{
  "head_dim": 64,
  "init": "normal",
  "init_std_up": 0.0279,
  "lr": 0.000154,
  "decay_fraction": 0.595,
  "batch_tokens": 32768,
  "doc_mask": false
}
MLP neurons of a small language model. Each row is named by its layer, matrix (up: input weights; down: output weights) and neuron, and shows model dimensions 192-447. Each number is 128 + 32 x the weight over its row's rms, rounded and kept within 0 to 255. Numbers have three digits each.
Before each neuron's rows, "fires after" lists the tokens most often just before its 100 highest values on Wikipedia text that the model never trained on. A number after a token or word is its count.

fires after: " on" 17, "On" 11, " On" 9, " Du" 8, "B" 5, " November" 4
L3.up1178:174138128082114140163114157108110103132121120145099150111137131104152138119069044177168084140108113104160143163115130197126100123149128109090114120085106184091109054152116138127150090136134103143120087148084139137138107119165110088153101089176123146124240177163142181084060142126105055129121136099095104151129140127116117160181167139126196085112196157118070149114129143183143149122130099178125174107139099071120080115138153050145133147174142140117160077180164151130187181098131136159138094086096123106176057159091137112145092140150147119123121149137087127159138151110152165104136073141112171063134132122189099144142169177136160138120140084127149137087158100086104149085169138169097102072169130178103068106119121211125153123102152081105150159100132162113125145159144113
L3.down1178:068179154176113181165115153202097123116098141134084099099119151109083099131114101158148134096137123140190128143172151121127147128151149107121117140163146101144085114169093048119040170129160137141099143107101100123105130117126147140137141187101076133130119124154112149156094061155132104071108076140119159146112118110150132161119102074053156181125086095155159140116102135117168145130115120118105099141141122144085168174061179161080093111124168144101126172121123139108099093122089167169102140136136100109124152125141124163098119068132134098110204123069101132132135202151119199120171174110110101145168062100101131141100139089122143133126177129131135126135149179118111117195100128097114176118216068129114183152084163128145108120164057193193094110126140128155134142129137126

fires after: "n" 20, " N" 13, " Di" 6, " C" 6, "lan" 5, " |" 4
L8.up127:081082068133159091062126099137173165148141231105100191088132074129113103123194127061138099156114120063089154126134131146130131122104159170080126108084133085110107168160135139159064057084172142163124146169173078155155063119140130160120181115180108101203110190117137164133095091112100136137136113143107118091174123129130130132150096174137123143100121119072152168123074127116047126137132103082143191093119161183141141164121101137115156142098138149101145106134159151108170180122152121133115065087139128158117144147104166125093132169139170111155075146076156134151159105152165151182101138117082114073136116130145126104144094075093154088170127103134147183121184102130141084123161152112109160136142092114109056114152133129100154118159182120151065109202143115056170095086162135
L8.down127:072127164132142119098117138062117172128125152126117092180114112155129110130111152171137073183109120119065113136145142153089107095124156101054090156168143115125110147168134139123190130156126074165139135128130183145087119126118138106138148137146156132122179133140081130109143146111153113092117165102163092131147156154092098092147126114143112097104156180169150115128099094115103099158175185197144131208134106117150129100168150099114206103103099174115212136131127134179171091135151128091104137094134152124149167130159137199105141131115206040147092154155097143138162149124074137118109113055119171192157144119160090117134169137163078133079162138156076131149099129120157198134159110107151137087073167106141146096136131154170134120113124097109105116143165110121136139152152173

fires after: " On" 23, "On" 20, " on" 11, "s" 10, " se" 7, "ea" 4
L3.up480:075118144117136150158164166137150143149128132156094204075128098086078113156118121116164109164076146165158077128139137063144096110155143093128092149119100148173099108148117198120133103117156103119211083088154120122063150110154117134092153169152119162140166127153113134081145114125128157184164071111108138079161130121148158158147112161104142112106160146154128127062083124161090126152124088098149141154120098168079217059132133135097103188106106154157136126177157065161102132090127133165182127102113155087185074119149171183139064132043125072132162164137144105133174166125117142150168165127101139118099128034139094125167098148163122097150178108119097175138184204106137140157153133147131094133151117143115122150117133134098182141101174099137115141100176130103171103139186088
L3.down480:188143128111112090088128102142148096059146141094133108156057129126154123108188157158141083113159166124145092147174125156180070184145157099082138095116129129123077146156123105133054152140093158143117105094176153145132097147129150102146153129089165137108090144119072173088169124160099056088123102140067126169128179125091182169093138090124131125192144179092174182138073164107137123103157150082118118142136158069116088093105192149179153167147073153121143158169109156146137122172166170152059111165152148136100110097151145081120177106112137138131127130093085109142130126173076121084156177135134131111178146111096157123120164194126104129137167107129145078146118140129148122134067139106158146133116102138166121141084133099197118116128114144143096164182136124109097153116145219

fires after: "-" 28, " for" 7, " with" 7, "s" 6, " a" 5, " an" 4
L3.up408:166118191111116113155074143221113070129128131076110190108103147114139129048169059143153067082160142100126136131112139155139142134123084154114145136092109097148112086160112108103130104094162158137150118192048137167145149177203130097148168107144151103174150096151126141161130126125064125089137124166099133195142108090152151153114103169080098115124133185169161155120129062169125104143123104103151137140145127157147150140078185122134070159155155140132109102106106154123121210110092117124144099091122092096172105152132159133132100140129134044158182175135102111123194150098181103130154122149138215091102160155097112100100141153145173071127177066114111128116150137093144162124083136166093124157134196145109097185080097159138179184136128102175136108097121175120122163106133107
L3.down408:129166114142194128117131099079090154181098145129103107130191140110134118160173124171108170124141114106131136104034139120101128150173146082156130141152130180117069119158144152069099153126076118145086143128127147100112093127154086083093080143121130090148121177164086117100148135146072071124048124114106138069100181096141113142097101176153127161117123207069104175148130160055118135141181132164140063172128115115135137187137149127156111085081100134127084134083104160147146113167126096077135126145149134147080153093118131068115186051169213162126100102112160113147149168141135106101118129157106134121164139172099152162052153088134082124179101163146134132143091151166133115172133148078128086107098099126059137089137157093101157158100139130128158156131134071136097150118100075

fires after: "T" 12, "P" 11, " b" 10, "p" 7, "b" 6, " p" 5
L3.up923:170086138086073116115117158121128117161137155179141132074165163135105130034169094189110089115217054168050099116110079178111208117085100166153148098134155153094137088119171127153156136158100110108069105119106166153099123132168138150093164083089137117131113133146100194119123106109106114155095148166118087168114128131107078110126148093095096126105147148141118157194136136169202125101102150082130147122112167162113149068149096118120166136135079122192108178128115147179142090139110091174145127145116112174135143128112110118103147075152125090134073110113153145110157139098177113138189140186177202087156113125065089077122229116113134173105085146102112126115139185108138156120144110117190164147104102164092157105092082136125096137149132176154138107157113125127105128122140093
L3.down923:102117103161149106179102166153092122087121142135118126118109119166095129134162151137095049176116147103096121122139125167110078128132128183106119128101149091153111188144130116148141145117127109153158134134152163159094144141128095101146140127191101138084160107108111119118138091129084149102106103119170108116131081133187182115122103099145134167119096134032163090119121087107164107191194121172095148106119095132123146141174074193116149098098121183089172099138096171138127123086105134115134147135136109078132115099142099162130157159074143139095173078131101106190108112132049081151140129161120139062130109137101167163121119136138114142187068105144100143163100110142116191146105165137097130158092166105151156172083134146163140153151131131076147150218023145135167145080149072

fires after: "\n" 35, "." 10, "D" 9, "M" 6, "J" 5
L3.up1625:096120138135119139096089130105150089097083093174127182076167071172159152122191106157147105107165124091150138090137114143089098096113178064127151094081121142137131115161135061109148076169151167152137081145142100119066157143159065155112161144114107164134163255110127152143166106102128141120189079103084116147154139151090127171209186116160100165112123029080124144094150178128107132111119103103101140127108131152151189084108140095163091136131125128183168119148121153173148152115157072153136064123131081146123147145174149132115140126178127082109111129135096121089141104139141181172110082190149157121138086153146131071178143168095091165181137140079135165167098134128112122127122139076133145123120141102105193065142123080192158158114195070115148110097148148117131139139132072
L3.down1625:130106155161129140142093170142127126100141074136133137121062095067123142117108189132122157156104187096132040177095142122118091128190089151167142140090092121090119094142168148169133113063136102143174191120092123104152131138132105136080107140119109135072108166147190134144112074144074137193149138130159102113100049120081141126089142168151174170143150154113126160081097156119125151104139112129144163185091107133171142114170088147110172110151157122109129111056121053148129105104192141135130174138037141106130117114174135167152096154113209134154147136150162156162160105108149155167129098106150103164145130080117108149091081134149103115114075103125066171135173087124162164107113139158179091136136135095147128087191155100087143146117202117133119184152121134162147105051098174

fires after: "s" 22, "," 14, "ex" 8, ")" 5, ")," 4, "mo" 4
L8.up1416:126130147094140141137127152136144101106056138163103110106167090056124158098088129156109073095178060168139143088172102165062095122096172173091105123190169128103085154110201127081072184094133141112201101183128072075139123080129132126138164125164112137110145123141151156121156096138107177142126129140156138151133139156107109118153140152157161125158122149142092056190112093068140173096062108058157103134087120135179153086041148128161178107129171118143092122137118132120212144120070134143087147066123135154132096087134160170105116078145089136095096129106106161112144151123143121168136118168089217120128110123115086122092120116144102122163021096113106152148120124148150128116096159102136122112082112069166165084168159135078044148119150146118106108143130149128138157140180121
L8.down1416:143174138086134199119097143125128037133181109125106154116080157095134096117121156146109146161075187135107159127087131128175126140163096045112146086137096060159145130143092123142109106171117114178106169123124146143088112141115071066098092186121152089048173144136094096138130148119155094121155191112106155143107132059140134147236155182153164100143132095159186105076140084102120133134120127113116123145134079100131160161154051099156146112181106156149102098127141130216112099152125154141137087079080196153116129130130137158171154099099136159122101153091140162120213128111157078114100173112147151095096144149112115142186119129182164106096139171121140142098156144114152185200104084090102068145132151143094118192073158126116170128123096140155120150138171115157202161158126113

fires after: " di" 19, "c" 9, " de" 8, " ca" 7, " C" 6, "C" 5
L3.up243:077170118162129129111105138159103089136087167138077147090106076144114137158136152131146115172077139125114126026115146085146140103131160095095120112112132112129190124142176138173050107062137123106124106124174144140161127114108105120126160164137065142094139171171149128066142068142135126129136102193155124093110135151150133093118143136106097110165143093106144144131083139143074122116100134104112147150152125169120146125086076170119135137178119097150147170121113124093155109122160147183101166104112131181136126093165144118083115069097134122139124123144215101116124145153202134178154184210122062131142092132131048158105125066076156155162086111062117049101126191100112129111149130076164090135117098070080116141049156111169148145143097153206092071114172149124205112123108125
L3.down243:089119094170105174136121113149100150180108119150117130154139108144099157114137089113107099129119126051112136096120046125142107109073096109168117089126204119118118132142163120147081154157124122117153138189065092125116219076174077143132092073127116121138161162133137124132115129113114095157115103104189024164108157087079130130096130140116163139138132131112118140125090105203125077097123105197099122120122130122174146107110105163100141095137123158159133080184141116068163103137107180167142125138119136125124149177116167153078154145152126142114111151133145115096134133072126109143142165150120165070172150148131066138136122097159133119139127107133105150108161197044134105148153139171141104129144120154132162142167147169155092147120149123093168139116139104171174067112130093

fires after: " P" 19, "P" 12, " G" 11, " V" 8, "ur" 7, " p" 7
L3.up503:172204098108072180088098149084096152180113140121097137091173124175151139098171149189152134161102165134138101096113117091078177092116110121141141078148146110109115095123151173134121149114158130135046129110105147076169121114181132049141163186139097162152138156091176159093165065136175132128078172149122106132089182154151119132141088127197140158118171140080133154158111110105098124102122130123104141154082157117092175138166104165127207139079095105180055168116111130165115135135145169114139092144098169158134180158135090108116116101173134160124101102115181113165159127185162123094137148140147145081171058113123108116143159094128128164190111144070115156185141164118124216135098164087120129140129102126161144120105141145127114119151054162195045137113101107123084171135124063
L3.down503:150154152127148013163145123073136149104170146160150136146143146143122129106177092161112110138087122087092135169080125102132096125059148177155149110127115052104062131112144129106161157156123098126170118144122128155153109104143119114165159127133170149136112137108086140087103164158110133131059140096099151088122127137139129155098139142096115100138121179151167117172138115184133142084162174090146111149075121081211175081161174078156146143154148083142115170148148102108153073145190124168134115135154090102104064171090132097126044100137149103147180119157092134115097156158094082138158139097120144128167113112112131114116077084105186100096150083085178116113136154121071165179120130135131114123092113156169120163119060084163127101161125134074097178143118145135130122039148130

fires after: " co" 16, " de" 12, "re" 8, " di" 8, " per" 7, "tri" 5
L3.up529:117134119146141166118143151168110152165126136160135124144122118123138119134090151097071135139166131157136129123173140159145105139173095042139141090127104101125164118154155121136104121126153097147112140106150056098196066113126147134122161161099050161133151132192165131152127107092055099133129086113085127082067165092118112107163079186158176118133130118118120088141085141089082134164117172055148122081165156129135063164117093106136185111149085076120142104113153127158088100136129140116112163045089138158141157144111115179183104078124144180211157095116108141133141165078143122180049126116152135165133174129097115127136111123125145141087116110112142083125095136113121181099162119083120100118106091096111069097123111137111123139175158125182064142128143094095119128176171090
L3.down529:106121097157116201118115096111131154107134089142132169146104179149088082155089172121207153106089124095189097139149155207088104121089110127154131102119082103097144191160130091101093157138141088145107131131128128112186176107167129136109043130132145125132121139116134170119138117132128136092111106117141140145154084121173084049113155028079043112074138148072103144111082143164201056137157116120061086177121142124099155162132097158132094136092182104172142094130156113187188176137111139141079087156136136160117146091097178131091162121090111151104078176204103112156130112121110111132132155122111143147078179140103179148127211111130112108138141161148138135127128129137169083142102123090145142156142127114108118155145069099083138095156142098149125166162141132183090127160098126

fires after: "al" 13, " S" 12, " a" 9, " A" 7, "-" 7, " Al" 5
L10.up1656:113130171108128156159084138134148146117157154137087067130118181155178161121124128128188137071171082115127129097151133187104090115199126118086118144093163186132079113108092184166086107208118090093095085131066146114107151177136082140141124157080083120154100121087138171190095132128114161106158138145142070099088102155188139185159092135096122136108113108118153152100145121128078130118137134123074153111127087151162122110150081153161139105129142138158083114143164105100137090166056160096074128169125107150123194127138060154108090243102100043105141157157105155146058171123100102168154112102168144116097160170146127130085128090131097104155152141114140113139171137097162125162124102076135127189131150056100068077122110141157157209150183108102092090144137112104147146115153135
L10.down1656:109143118169152122147126095137126203075149149085141099153138105181132129157119150158058077127118119090127064083168123114159101124062138118144101112162136099130137185101141172104125130118137124126090135202142119130138139191130119114144093175151085129138144174156098179128122175073156133100120091135066130075102133144116118155126152122105139088167104099143081106105161157168146100141131131107116073069066136077123180201139135142079072141125131081115148133093179132148158127110151126076183093102121158142115127083081070107183187025071066191205096119159115160075155160113140125126082128145141135141122110143059113094126184123143146192158159156116093115098171081174097126126124123148154115130110096180114187182094106107086134124162154100147130150154105169117092067125092171

fires after: "\n" 50, " to" 10, "==" 6, "." 5
L10.up286:184135106135102123128201139142185069188145125093097143104099127101141107111134218128137107155136119136153067151112154161139109089136105091141148155123137138119190136183143141090154061127155130073099112146167121150082158102119142068103076123100137150147120196129201062081104095122143103134170003156129105179135109111140126162135155130137160138115159108133126148054115189094143128124165099144147134157147142119119174167122162180112145152119085123152165123148159112157106132147168139110124113169193134147139080090141117075134122175091120128122102176104139106106189159087194138167215134199170095100072174078089073093162133111074172142126068113148169169132084165124076157076083142138128195189108108159075090089107121114193111152121145114101091144114142121159082171111098168
L10.down286:133115147128140128141105123191113115137144172176105148123111094150183112118148092136093108176109121132164000119125206153097198150142115110160162191176160140129148113155120144133106139141191110181105130142117137146078116110101145175106102134116152170104103114093082107104124104080132125138135128092062127108110110130169094108116127157156117187118090126132124153205156113094116132138147157089100126076130085069094110146125106150130121117088065102157176112170156165080119078114156135135140143125061107133053145104118088108087083115094125116168138173113102109146196126066115122133143134120126105147084167191187171122059165132137124101132100154086189151129077161148120144123124148125132124204077113141128182114122141138118136150104124147144097126106173135102119160051099137